Weights of a small transformer language model: 2 heads of 128, attention and MLP in parallel.
MLP neurons of a small language model. Each row is named by its layer, matrix (up: input weights) and neuron, and shows model dimensions 160-255. Each number is 128 + 24 x the weight over its row's rms, rounded and kept within 0 to 255. Numbers have three digits each.
A block is one neuron, or neurons of one layer that tend to fire together. After each block is what it responds to, as a language model described it from the Wikipedia text at the highest values.

L3.up534:114126123110113152105080099117163149116138102120119170147148143106124129116131080155154112127143154130147095077132131122147118089083093092119127129085106143102119117139141153188053148132103138092113107126140148141186129120129153153130116123150153139123158098112122127140142136129131141131
Description: Periods and commas that close a long sentence or clause in narrative or expository prose, e.g. "...and leaves." or "Finally," and "...himself,".

L3.up990:129134139081091171150083113161114116115108128156100104154122149090078137144109152102150144128155149191116121100121142143130129112154130094142081153111121092139156114108085142140116125129134152144158114116101115112158141138092122134145121092118134096123104133154152149181139164180126106139
Description: Punctuation right after a name or heading in lists and tables, such as en dashes in credits, colons, pipes, possessive apostrophes.

L7.up253:151099099136127124106133085115147133118141133182109137109144147078188161125142114122132167148147105125125153157131143135092133140118143149105146112113124105137153152129135189132120140152099147086151101106086113143163120078135141097148106102133081196102168108108105136146096142135140129146
L7.up300:109144099136101093132064112111136128144154109108148183131158144112167119175137136151160171183110098125105126119128119087164097080127135117086090104120079133104114131100154170095133125144128155077130109095112142086149089131135157114141133079119111127104121137164146102116132147095163181157
L7.up329:158150138127123110117125083144158134136113076093124140102103115120119086141148142113112116147139124170088119135180179063136106121156160073117103103089142115125160120159168138126150159149105154141163099121137161116160082150147127144155158155119126113151143119139097095143129115134125135151
L7.up363:128113135100133104133139109162121146096091079128093145132148132148122131138124146109128096117139134148082097116112124086198117172141095133141143121091129132084123123139141179172142132115111178106132136174167152093149100139109135149124110136164157134098118156118135124097118162091094103137
L7.up370:117107128071126139130117115173105131079111064158129085180187067152095144153117116126133137139119149136123111137197127090167113127162075121133136104126112138105112096121160118125099142153103159127151131095118134092147115128170128164103125099116086121149152109123164113132155164145147115151
L7.up460:135173097133133079123128088123127153078116098071121128149183107146161121168140144124162129099162110120115146121126145103177139161140097121122142112095099126111146131146160177149179140126112150084132117113098158101162111123118151142176111164147075126117153116121087068086128156121145116144
L7.up489:113147127116087108122138099125176136143152122153070110105158136127120107123117148114130141131126086107079108163111136128160141101141158086093126067085085156115162129139103132133149157149106149149153102134139101120146140119149160141150111161098110096161162103132095128135133154109135153149
L7.up814:141143110169127086125134094109163135108154098141114124176200089150108141152136127123138113133155125116105131114137110104164130133129158104101101100107123158093138119111160148145156109142123174091156114107106132117168133102134123157163130150179100111062131117106128105114102130137119126146
Description: Ordinal words after "the" (first, third, Second, next), opening pieces of split words (re-, dep-, comp-, under-), and ° in climate tables.

L3.up1:110087143102131154079134105102163123122117095131115166108174116131133118101111110137129165142176136129165139111147111097124126101092117120103089141109101127104141137086133166151113136154125171095118123120117151139150133090144158130088115125146119174084165139108111122121131096130121089144
Description: Pronouns and determiners pointing back to earlier text, usually opening a sentence or clause: This, It, which, there (thereafter, thereby).

L3.up355:141119127158077160140132113141096117140155114122128143168106106113137131146147077109117130183117105122084183140148140136161134131135122091103142121104139159159143117104132176104083126176134144094131108082074130088141134129139146141131124099153103149112176147139127074173082127143146158137
Description: Fires on the opening consonant-cluster piece of a word split into tokens, like st(unt), sm(oothly), tro(phy), and on "to" before a verb or destination.

L7.up295:170168120099134133154107117141150143142124094133096130140105128085087116110108118113092132147139119155167090113119138107142143098171148104147161095100157143123113134171149122168107185106129134134169127134140154105146149121129112139110110163184126139105121159152124138170119140135122129126
L7.up314:109109156133095096119129102151121104137175127175104134133114064114150128099146135110118172140116120123112119170119131148159112138159142129128138096113160087139187121148134136167123105163139166132157114073100159145140104122146158107150105151123109168125121165115126139130114137108128118141
L7.up350:140147114171135135152116102137162102143125091132113128133108136139114175104143151118175133128126102153149087114136152145131134080155067086114106095109113112110131105157084114184081096166090142150109121147145160113180133138129138216141115103135160125145129179174106152161132169109103128130
L7.up567:103143132157072129140132096121099137140134132180087123134114132137132124073109130114128163143174134149128155099108149137121121059187153131140116105110113121121145111115123176144110127080104140123164112097103123090173093147134099118107165089099116102153124149130089122139134143098140137140
L7.up647:131145145107136080174120102144154116131092093135137141136119137117108120125127145132137163110146139107129107122059120109131170125156067129108132125090126119093166129129130122168109120113115148145171144135097112136184149118117117144110120092115080111095173132119093140143141176075108125134
L7.up961:133153109145103103170090097072117107141140097136122122117093132156120146097132135150136160125146110121139154093130146102156099086123113101111157049127079127134162129143120147181129135145143148110168125104130124086182105113153121165165107135077148106112128161137082136137165147122149131140
L7.up1004:143136164100140132158087103135125122108127089150100100193120140107111134154166126117109148167130116132136099136109144103167132122140090136124138091122164101081094111128121105132076138108139146100174100091107123087155159101134121146124038094155152111140135143115098153164137108141119092135
L7.up1019:152152150114133101136114101113139106158097099160145120157114138103134121091108142100149139124140126156114102129090147100145131117182102101118128091127146117079121090124120106181103144127141135154132141137149135097171170141138121179092075127139129140111136131141127118141117158109082146132
Description: Sentence-ending periods, closing quotes or parentheses in Wikipedia prose, where a new sentence or paragraph follows; also the ly in Accordingly, to in According to, and colon after Note.

L3.up847:106128141143126132114099109149155097130097133151144156136136103142148142153152129123125112104142148089080158126104140120136138146173129125089126125101147100139169143109098118117153125090092146136141148104132159088147102127114182127137139109176123180134159089157165173154140134133148095144
Description: Ordinal and distinguishing modifiers right after a determiner or linking verb, mostly first, also best, one, same, important, senior.

L7.up139:121144158150128112146134107109167144185159115143142134135095138153090107122149161134113102178109123143167144112141128112106115158133163138133175111114113111091131134106146119137142133136117172108151138105149111172150113156151129106135124098143130144135147135091100080099108128152162135134
L7.up367:146141143095117143132138128146157192140100094111106101148132103161099139102131162078098133139165112126147139102143101139144160123138097100104156059117130153133127133122167103145145123135150172124134127134153119145127130133093180142121144099103127110151180138085107128145106156104118124163
L7.up437:147123135144097103124126109118151124160137152101116140094121105165099118120093141145109128154101114120132124124146151071127108156132137168094112129148096145091127102084085122147140135127150158081099134134096157093126098123108149078100163103157123160140147122119147130134124100117147106160
L7.up472:149120082124127133124119115177097135124146063127110127125179125132145111098147108131107144144185141131132140120163157127076158137141169148141127061111103143110146123104118099149155149180102141118119080121113116107123119150115139104124113135120117127122134102161104089121120076127154141158
L7.up504:185100124174121111127138131162106136157145131103107127114136129114166140127139122093153119131166123134127144111122129131151139129143132138114097098118178132113134102119089144146146123115145136130129144112049125122120133172143124162134143137142063145106161115169151131120085124158118110155
L7.up607:111143168149131125104109126131123097143129074152111148106147142144133153149118092107094139169156101147148127084133155125100132098121169153130089163136142139150153100088129123142140099143083156153174158115097128123114125129098151177114078106161103114111135156122124135152102094120150076165
L7.up654:128119159104112148135080125139109156151160118110126115174155114136137159095120122157107133136139165122128145108110124122117133108119140094114119099080117128160140111134154147124096170120099141129173107103119117132131138174110116124158086141132117144188152081102104129137120150128182137148
L7.up868:097131099103104137148124111185132163104163098080142097169127121146135149109142110145109147146130169123094174117108163153160119119133153124140157115130145147149137117153143129122149127167121133113146112077059103077133126097142145126143099093152102102144142147119117119157100128129194123159
Description: Short opening fragments of a word split into pieces, usually two or three letters after a space, such as sp(oofed), bu(lk), prec(ipitation).

L7.up399:140092105153081122137101102177163173124129107154085182123108143139166106143157128154076088135106127134125157126139170113127129114153139128124096098084086139130101137129115154132140116161114147180142079149134143139152105085148129124103074113146139162143119105119154137143122118118094141131
L7.up443:152122147165119109078076115142104115100101118145124140161080102127127139155135119110119138142123123165132147109123140124146111114136124143128117121133117079120131128161151137164092116135134139087125097078122137083149091107130182131124071125122140175109133113118144149135152141147130139154
L7.up453:121120088170117133112142118077122084134140147164123129092097108136123137159142144125145109115109114134111117135153134122139123144120098153113111104109129100142143126172108167135084080149153145130148058160133142075142129127113149122144114117110073126109128130176135075156110150157160105149
L7.up631:137134136114130097122135098137177130121151117150107122150143158156133123118166178116113122112155102121107102101125138104106125138106111107133096189087123119131184133125104170132124100152156152121144113110105162069164122139114180086134139121133101113105146112123104156117124134142102092142
L7.up794:123128114126151113150126087153139108104118126150098133146119106168099127164147120139142099153171172117142106119137084090084125128153125147120079072129090111094089132158102134192140149141140174127144091114138184105189089132142135130095114127139156152120132134149137119144130145127139119149
L7.up915:135100118154105153157098083119190160096119093148123127119129142134158102109129135131149140104156143150125128112131102098106106114118103124109097098085181142116107143118130146135124141177139159133180110129149127098184133078144151166106086128127133145087179132146084085146091134131111141135
L7.up939:121083144115142112143098097168103143103130114168097128129138105107127115175137172126114170096175165171107134069149131108178139137155114130121124104081120128088141138118141131118120099169145145177190110125119069114162114093134117097168094081161159139155112110161149125141109122112087117125
L7.up979:122145090143108126102165098115146133111125096161097130090130139123173112148103138113126119128136167131164095110080096096120112123126107110096134107129099134083118116154125130140103128145100160135147110154165196095158126121183129166144154102152117126108123155128122103097118117139154093143
Description: Determiners and pronouns opening a new main or relative clause, right after a comma or period, e.g. "the", "this", "which", "It".

L3.up296:097112103174077100112134100112148134124157090149105156127126150107135084097142127118139179119123128107121150152162127131128133130140093152085134101108099145101121110110107143119082147133118147128164124096169144160206150082156146141121121117112133126080193115099070098112106146123129123134
Description: Hyphens and en dashes joining ranges or compounds (1918–1920, Chicago–Seattle, mid-June, large-scale), plus line breaks right after == section headings ==.

L4.up150:117150113118089153113123104154157127107132086167106110156143111092120121084097108124161121185147181128148123100100163099180142125139131103104154138075139123074110111124123115181083139142094138140127121105116127101145122129135133141141147108168085132132140144109121139157141148118115110137
L4.up164:119140125170124075142093123172138145122117104137116128144139123130107123122138124109090112112099110119101132119111113136115142139139084116121115130130123137090095069165150090158140125132072137120151147154166120119130138114135119163148116071157156100111160161133118136125150129108112155151
L4.up192:144143108142086146123115104143127130129177122171081087105104099158123119155110150111139121176177153156131171120103139101149116106130153094140121073126135124094170070160097159176141118119108144125146112133071122086137099134140132114134078135102076130133089173101138120142145126109127107150
L4.up275:103125127126134147112118115106157109162137094156148177141131136104130121061139124122176131120124159164152114128118111134113146061117090127104119108112153151110110104144120148133079099168130141133131119132172098121166148118141153130094092102156137112119150196156103142138112156132077120139
L4.up384:146163087143157117114107124126160115133088092111149096161110095114123107134108121108126102140148130139119144096130085104149168164141117130071156125120160138151100096112154110181102118105098143141124121149144123127127112150107132149139109085135131106139146139137088126148157140127105113149
L4.up409:131144115160090118135120129105102148135141127137134102128092074145068134122127131112162095128149109125097107132119126098111138135161145130095127087106115111112167113162102147170128075131139143156129132136115120083132086130096116125151118138109091123115111142125124118123127139109133137141
L4.up794:077154102148143106094135111141139108127169072124085125105137141132097114099142123126159101126175168154122129099119149116120134155158145101109138132068129115093129111107106108164128112157113153118124105119155105103144105114133155189123114101175113100121189133108127111109113150113110086146
L4.up997:120127122108131145092108085112137097127113105137133187170106186079128134114113117136105124159114139111138097128158099152122127111112108142109107150122110121109114114115098169147121124113134138160105132098132125152214150108060103132147104100144168110143140134112125154130109144166140104129
Description: Full stops closing a sentence in encyclopedic prose, including ellipsis periods and abbreviation dots like S.p.A. or F.C.

L4.up347:168159103128167086153096106139148128155117115124143110161101076091159128151132116152130112126138125120113147121151132123104128124130112148158143143122120084152120081143127109119131127108114156156135120082130136114150085130116125138163140080131114150119146109152118167161141100122174182153
L4.up434:183103152141135092102105096162122119134113121105125115171167156096175144140122124157133121115163110177142157126108104124112122111141152116142128103145153119141129123149113114156119138114101164123173122084132122152163144137162128116139116106148131152088109107167106145116076099157100156141
L4.up566:156150117155118118109139118109131138128123129103141113132131158066112142110099151132153203124116132192114120138139100118141122128130128098151081183136113091170110092124129136136126097142165165146137125070084114133153122111132139152132097097119105097079115177139138174138115144114176139154
L4.up701:108110121122127117129156115174151137142113127159098109174157070160184114140130136164106113166139105140115146127102174102106101124142115098137133126150109104112126096145094168115141136134128163134111151124133134122132127135142131162133140129130114128118145140118130105129141094114127202159
L4.up727:149075156111155127158102107172101123134118136165084111124132123118163183099116136126126126123130122157096147119102115116120114142151103112142119186135149101101151114131137127138136076127131164126129140105081144130173132106134097155165104091159108132076119131180168152137094130115125173140
L4.up826:141117175100106136087157122191074128116089104140134106109160113088156129128102155085106179125114136139144133126118159105125140123135129113138127148137138110078166077124124156134131142164136163115188102083067144142140128106135107083128124104115122085096118116158082164123132137175134154133
L4.up998:138063110121141133174143121170107127129141112188116139146122086119147185091129102140102150135125117135164123131098142144118128132158084126097086131120083105115169117157133152106146126122108161106147136128163119122139123111122120119173098111159128126129151140121120143134132121109139186149
L4.up1016:123059133148123140153129111160125125126130134173109111149128127132184161094116150103113183106110111130105111140109120123111096112131089083088134137122097104116145106125105144089125108156130153133150135098141149115148138151145133108149138095176119160075129126171150197140120144130118161147
Description: Separator and connector tokens inside infoboxes and tables, like the slash between coordinates or team and apps, field colons, and name particles (de, al, by).

L7.up82:107110140142139127154111124132106123133150157127106140106138128103098162111120129136128115126109146142116153138149097143090128113134084144127094125142132129120114067139107145101134116106157157128139124148127083144133147124164132162109101091174110106115159149114110120120118091144084123153
L7.up234:153089093124092115064131103148092118131169133079144159081123153086169140111140138149131162119160116154156146133169130143116145118144077141107088146119138143121142076143134150105120152136136147141149142101145072146172117102199120117152147102140141174123154125099147145127102112126132113143
L7.up377:189086124140118124072104114102100097138142149131146111156130155138141148143113133176080144110141093118130134154132125103113092109116120162124102143133124094153162101113118163131117139112149160117143136101134136145152148084124115125143121161151135128103134141160100180112098095190143113147
L7.up449:154129138121100154123186096113112099110134150127130130140071087078122133174155133149123140132150166114131131137134127089147109134116134132152081152091133134108148124098129185089098148128150178087166079077069108135169124130116101109104120127185150153112108134133132160157106133168154126134
L7.up692:111104167138127117139148108103100128103171088136143121164114129131132137134124129153113173118147137083084115096119092106098121106102105131128117135096170128128180088133132149120100145079151151107112135058079121132165128096110114107131126122141113116129172107107072200137149096156143133158
L7.up789:139111130134128134189138106102116158123167154174143116080104099118132197122116097167092142145124118122102117152140128123085116102142121134147103150139148082151129112117168129111129134120160162130103112105110114126177103112133126166161142155167129125092149180120105119136122095142164145139
L7.up832:113058134095130143102156101094107116127146121106130114161100125090153178102096115173135170153131148132082161164120112133138129115119147130174150108110138141178175115125095162127100136122105156154152145066105137119173121106134131123107127178125117142105146141129096145141144127129157134156
L7.up996:130113092181127111093117102092082128110160100140098163077078104120162161148144120126167147130130111098105133122139153090133092110106110115140140087136080107118123144135105154147150116130143163072081121117086117152168153116142154129126100125116153129135119164167156147127101105123152110148
Description: En dashes and hyphens joining two parts, mostly year or date ranges (1972–2008, July–August), plus "to" after verbs and "of" after University.

L4.up44:123099136119146141139149132157090125131138103182128147143152087158154169080104163130104096145163138138152168113125133138130135113162114127120091136125139133170140109106156154108131097131142153118162116133108143128118129138108158131127124118166105124110152130116115102142092128152155113151
L4.up62:169147162098109147105135126135160128100128065113126138153147121132135154122115097121093110181160141151133123139164121151108143170144112128137101141120111153180111139122152143150120098132093144168173143132107094144115121129094132147102048122144130136125146157126129115136116107143124135136
L4.up439:103130140138153140135137111179109110110161091178122145132133087137152138076139126161137123153138140149139161118144168161116128121158131163106065128130123133158139107096119124129099116089148145110158134139114134099140137137126160128152153105181121128127152139115128094179136124131138120140
L4.up672:130124168115139152155164132159094161145165092149150091154128098153149127114178107142128112191142118136123133094132150126109122084143116184128079126128153151123102092099129117114114089173118145155176115142118141055127135136121133134151131107106088160152164135143134127176160094121105117146
L4.up721:104127137151150171140144129144124165146131107145096130118134120167100200107147127121118119166131136165132144102157156146108113093136112139119104107152125121157096115087151136123123107122111129148154135169139109101118160133123160167179107124147071148089147147090158122099132099137115093160
L4.up725:135123122124133176164083119177119173133108140187118147158135146125139141142102136102120121133099150151135113090156153139154115126145084163124141121147090097147123104106106146101136108128142147145174135125152149115131128160114119095149134067172109126083129150134133103167150141117131126143
L4.up780:117122171067121153116147121126114137122126106171176098181132107141157135132135114129120079165113101115133130130121136131116120078112104136117111145132105121157107109129159170126125119128141153118129120061095128090142110102120135127159161073161077145142139132142127108150112127161153174151
L4.up937:122069149143132143120095118159083117159129107179097141149168127174204136068094170153123119151134090145113144143150106149100136142148118152095124145143099122154162112118133119106137111108106155127150141173151184093135102136147156091108098096177077179107156105132121110116101110157084156148
Description: Short first pieces of a word split into several tokens, often after an article, such as st(unt), tra(gic), ra(ting), Po(dcast), fa(ils).

L4.up57:137145128144146114106145117101132115132125088137136118121102114130149108127156157117091111127141127134132096129109116073093122115099087138109119133134143106078144128132143115137120090201137182126180142142159172094152151081122142161147132075154128156047165144172090140143090131129129109154
L4.up126:107124139194145156126118125119135117124161132090088102122113171130188133114132102152152132114096115132131129092131130109092112069083103116112156111131098111141101117136123132146137127140111129139157121116129184141126109115129122155181131112147133143104116164172144154107114103105092175141
L4.up226:128150125143113140146162120104146140115134105137148130115099149175115158111152119145121086139138150134089125115096140070109082073087120116139133138167125118110119116146186131123141132150110158106101117076137128127160143133149149153169156106144114131114102160161097132083131104161119157139
L4.up235:135146155146108148150153105108138129157142135162110109123107077161163100095084144132103107129190135120129146104108108069109150144112094104095128078113093153099138144100098155181118095155113156153162122120136172133139092156104145096157109119111081133104167160158106114169112140096159103147
L4.up365:081105150121168150129121112125101144093119130170084139130130107135131106095119139138180121119134151152135123079082114086114117124115093143134115135107110100123161114133165136148140125119124147086136098146142126101165097102157124125134129084169118120110124149126163118124149130156147129145
L4.up639:105130112135116111110147107115143140118151109181108151106128070125142114108116139112144098145144186119115111118128134089108112096110149108094140108122106073104104128142133124188103107144080167112105093117142172106144090114110156148128134104125109125108148124157113094154121108137140110146
L4.up770:113121088132142148159120138128105120136140083141127094113126133158089111134132179125132135115118132159088104128167159078085147136109105105093106090108129124121179101166074156120109118156182127145146124154172108085104153100106145106147103128155117124099142170173137108144101131117144127142
L4.up985:114122116145105160126127126123137155139119070171132146144082135085095116100163110082115110158156130134120112132159107117120123089114111138138143121116143135111113113153088166155091136170153139134129098119169117089145144104141212141161126117113122164129152108142096129131100158116147141142
Description: Subject words opening a new sentence or clause, mostly He, The, It, She after a period, or he after when/where.

L7.up230:143111138170146149129139106071109101143157124123112154118119128166119124147162126173127082108140141134116107132077118113130126124112172137137117153130153151114159084126128142111140146106138181129159123136104145099147136149107131109137138154151123129155151105131142152121090109155109171147
L7.up324:131062135130151118115168108129124141124152104161101111158173142121177135131086109104154134141139179163117124150082127137156139152148159096193122138139151120129135091156099105180094137138134146111114140109105090127143141103128142165105112170168139119107114152150122120140115156156136132140
L7.up583:124085161133128123164130126099132153131115138173105119108125133121159114116079127103137093132129185183109114126134137121174149159132121152139117149114129145121122105108119147150102151105134141138179132118125115138130129168147098091107120102178147128082137134129117111191115112099081168129
L7.up595:105084166120145148203119115120105107141113138164076115124107133101111129100139167170138190107152164124103136128114092104113132101149105149137111151124112103106171116143101176118116128140107133125150129118080111093142167100147114086126158127161109108118139125143128142166120096125070163139
L7.up699:107106142132126118189121119162147103158155110142078128111128122123109164108126140162141159131137163158129187101113122137107113135152109119125074155104177111157151093103124101120142074137106132118157152134108136122142169147164122132116090126146113121134109103154133098090147170118138150148
L7.up793:100074119156164137161132119128118141119122139157098155112173153137122145106091122160155109100135149154067123081115127116114150146144114146159103161101129171116175119121128145130126092099128155114142141173121114114147128116128127101141100097164122167133104155148128090167147136155131140144
L7.up842:094110136151150150130123106146089111135141127111140153166141117122145154121110110142103111102149135171082129138113111154103129123157074133117083129153106134176165111146113112113126105133084142156154139117146102108146145094115152143144077110164132175132129128138143123126140137141099149140
L7.up904:154094172139142118157126105164085134159115140151141155162183143120113079155133152127129121117154129126100145140096124109144153151180126140152082143128139100123180112125116160093126113114141151124159116131085135107173109108113112123153140114155105162102123124172133123190138164139101131128
Description: Punctuation or word pieces right after a proper name or title in list entries, e.g. a subtitle colon, a dash or comma after a name, or a mid-surname piece or middle initial.

L4.up396:155101155106157104136153127129092125115126119158113104073144151116172176102090105165109188116138120140162144122103117109108119082157108119122110164135140096170155122119165166135130104126121150094114113129109120127122129151098129161160132139145104112120114149149152173104102092184134129145
L4.up429:121129135132177135161114138169127145130150114137130120145162170129134152101113144153133149109127131154116178133116109131159109082115088109126123145152156129164153111165169102170110127133111136128146102088116113127140137129148174164118104101120138121072103149152120139109098128157115146140
L4.up581:151106111132083085133111106113141142131143155150132130141093142138131144099121104114133156107134116136090155155089111108128117129144123142135134138150080120137153118122140168155119159108125157118150125118149106164172124108114130089179116075127156090112125161180143163108145168122145115140
L4.up640:130159172124146076113165119118147133154128136122163139129118145121140097131134123122108123139102121121086125148101106098120126113132137085109118135101112096095125119121139166129127128167155173112123100082120133146129070112119164159116144092120133118150114167147131122133122087137116155151
L4.up709:094119186158109090158145109139096180118171139172135145118109127095123128073124110093116136121073132098127099171081095140110139116135106153148114126151110108116154091135134149114144148103119158142129115086146109156168107115153120125135165085103123106116144139145111150153097114145143169140
L4.up731:115077158155130129132108108157096081102140137165103137115086109117101121140125112085108118153103171129118135167123128163123140153115117109105101161125127067103150100145127112107107108140144155122179097092071140115138123080133124122151108061138096161079147128182137152174115125119155155127
L4.up741:119109139168132117121112105126128127092107100210163157122092106117101159111109123150163186175106172148103103167173124127155108131130102148143108144133123103151132128127119170107068139136129137112136112139148117098162164073156154122135136101123083151132162134135103110166185165131131130129
L4.up1014:124128135148129126141161128103114135125142122124084111116153115100151148129111140123146204111135153150114157149125154131129129121114090143109127120093146136141151118108113158125133110099134136142141113145115101103134135132114148131120136135116119116078172174111142093136161150117137112146
Description: Opening tokens of dates and new sections in biographical text, such as century digits in (1944–, month names, and paragraph-initial On/From.

L4.up53:092090120161123109111183102147156132133141090135097184088170140123149132140134156169111130119118152124130143162111126125132118131150141126100111160115134100102173112145137110088175139133121156130161123107150176141137133118141142130110153137191130135093122115112147096128106103160125138136
L4.up54:121105145154123119117135123121160090139172127129072151108124141131123145171150111155130135166143109128137091133150137056069118078140147106080130140110109050141140138122105116138173150167125118136126127113120160127113119127086160119129124140161127176110142131134171143132112090128097130137
L4.up245:098116122074105114111112120111126116078094112100129154125118128136092111148144143126151101157156120133108156146127110096187108133156116128111100126114122171164109130142131143119149152151113156113120100117125115142153145130140199155095098103152188105152138159100139097124110141167123123140
L4.up492:125101135113138164101118096098154098112124135087088127152105110115179114133127160153132110135151174166178139103105121108138093134113121133158173145144117057138114123127101112152100164159163148110113121054107163110172111125137118126114138122146131153081131113133150133131131112150141125137
L4.up544:120130087135140112167102114130142128095126095103130167132117109145119175141117129174138123149144134132130140141114070130193093144118124136116139105124120089146119142154173144121095177167090138085136085084122134093152129128113163100142142116164147096115119147133101127122143136153142156143
L4.up821:070137130125111112119128109125112119132148075131113158091175146158118149158158109163135115122163159136122145137132164085155103128124160104101133131124115104116168117110147179140125139144113146079141116132125110110146122164147189144120111124164151138084127156140155111081088136176126079139
L4.up869:119085138148134110168108109122093106121150121145121107117140109137123162148128104167113108171106128116126139166113162174166118094125132129103114138096160114107104107148139109124131119138111133140152118116133151100166157121145172113112146115194126148134152119141118127129105156136135170138
L4.up987:103086085119135085095111104149112122082147101150028152108111137158111146139126118149136094163156164120147149123108162131114102111134133142094127132123128094068124116153099119165122180106092141110134104139117107135149152146136163152147119134168163145110133118112133137147166134153126108138
Description: Number words written out in running text, mostly cardinals before a counted noun or "of", such as four years, one of, three children; also ordinals like sixth and third.

L3.up197:118112148154140117140138118150154133145165124162141172149117124106149129107124102125118107127129139149116100147140109166121132100132115140120122114104149113136128109110164178118104108171076154150190109114120154113148144084096147143106102096146114112100183180134143098156095135125107104144
Description: Fires on modal auxiliaries (would, can, should, must, could) and the word to, usually before a verb such as be or make, plus To in words like Together, Top.

L4.up26:114155166139118136178135086132175119115147146160103092146141081150153121144148157107129116132115114116131132137076112127132123116130126094120140090138154077154127116157149126114135113162147158115155131109099128104199122125149128145132101105153096133069117152107127116108162115154122166124
L4.up508:102109154138116133150136090152094130115156137124075173124120079107115124118167118093114151125109160126144161151135127122148133112177091123166133130131150114117121090106129180101112148158147164145142105093113140122181109144159113121121127101130095124125108132101106146158144167141177112133
L4.up823:185151165100116139148135117145175120094121128177139128177114101101130119132123140079104127141105152141124096156131087150142165158120069132103101108120097124141117128130162137089112089141093166136211123088102142147151123118124149109118128086163126134084173154110094107162060128133133153132
L4.up882:157104121144092114154119106160118098150135138172145186164101144099145123089092098135175146098124135136089111177124100163135139128166102107094131138098121129130152111111139176118107115116128150110144097121153131168165142081137142152150115109157153142112132170161137127116107179136068153132
L4.up917:164127132118109127163123118173134139125126129166166172154120060136091167079115148107109133116133164133116166160104108163141139161165092122105063132131144109152158115150120113097108092108141169134166134076144133144147160145106154113114133121179136135096155135113086143133114155107166122146
L4.up925:090139131118116147128164123118185125167173106161147123147132105123152096124137123112119127126173131127148126123123115156088129106147108116107133100119083154138110117093138164176141093164119173142189127121124123108151128089114158170110123091144117096060175187122102078171093150112117102154
L4.up943:168115181112140116142154105199109108087145103158124106147100084114108099130123140076116143111129185159111140146112131132143149178188100110120084165121154115160153093136135124095112078125163160131186111071065136121163125127135137092098102124148124137105133141142109161163137138127163173134
L4.up954:117114172122178111152109088169146090102105144131089161154101064108153140145151123119123117120115171130129126131128126102119148155148110158138123121130141074142144135097134151123148126103145148119167132117085120138163090146124120069167140111159144155106123131114124121140146111134134155132
Description: The word to (infinitive or preposition) and modal verbs like would, can, should, usually before a verb, e.g. sought to improve, would be retired.

L7.up179:100075138097085135116153127129113158127164108195141127163122159107160130121133099121169152133173102154074120134160074162111122122149124143101110106098143153149147107088096181182093131151118149161148155138118124155159104116127143147140132158108094143131140114169110098143102165138115140141
L7.up180:133090168094135083100124093133112111117109118141148163153110130092145137119139151121124126163165146150179159151106108125151135138159091163165081100096120100115138142142174186130054126147110167099145050126157122120170124122129135129114100109123157155129124133118105145170125121156131147143
L7.up327:136137135149159145108149111106117073158140085137134146126101151124145141114161105122123141158181145190155121117113075160098136092126118145137097113151135124115132116129164140144117145177101145112159103097098143117168099090114135137133105088116125160089145137129109096179091094131126153142
L7.up533:119147134148098153107117110118159124211141139152126098142129143147168144135145178143149168109146153138094116125122129132153122117121076079086145138086103120156125106124129167123105075131109142127123096137124164085170121139162172172097108108126125178105156081172143123125090155095130157148
L7.up563:134170124154141121168153105108148147120142084142113113098108081113151159152164105101112183127104153124117106160077140148106145109145118118117125080113133096125104112163183153118101142148094161126151120136153104142164119130133132148112132140118106115107172111123145098158130130134186134145
L7.up856:109163129140142115104155116153121121100135099162120128108130108153163129107136143085129123148142113149084100133131163137114118082127148086075107094134152125136091116136158139160112102171113169162159119117108129113142147139162142150088107085146103144107144114129108087129091142111102140143
L7.up883:112146139089090135115157116099184127155148118132143133111119129140134117145150123130161163137151147176122092149138085118095119118104115119077126128117103096133145123114134155141098101109110185144151116148143115125138097129130177195094123126128107146095140119112137126127098142084148162152
L7.up886:120116098159132113142138127109140150141146135171138097102118096151127140082088158151149155159125131122095137148114094107152114136152127116116121125079117104144141126071131190100106127204108134112156077123136132122130124140137152140146137125138083091149124134140119103113122144147129192144
Description: Fires on infinitival "to" and modal auxiliaries (can, would, could, may, will) that come just before a bare verb, as in "was able to", "could also".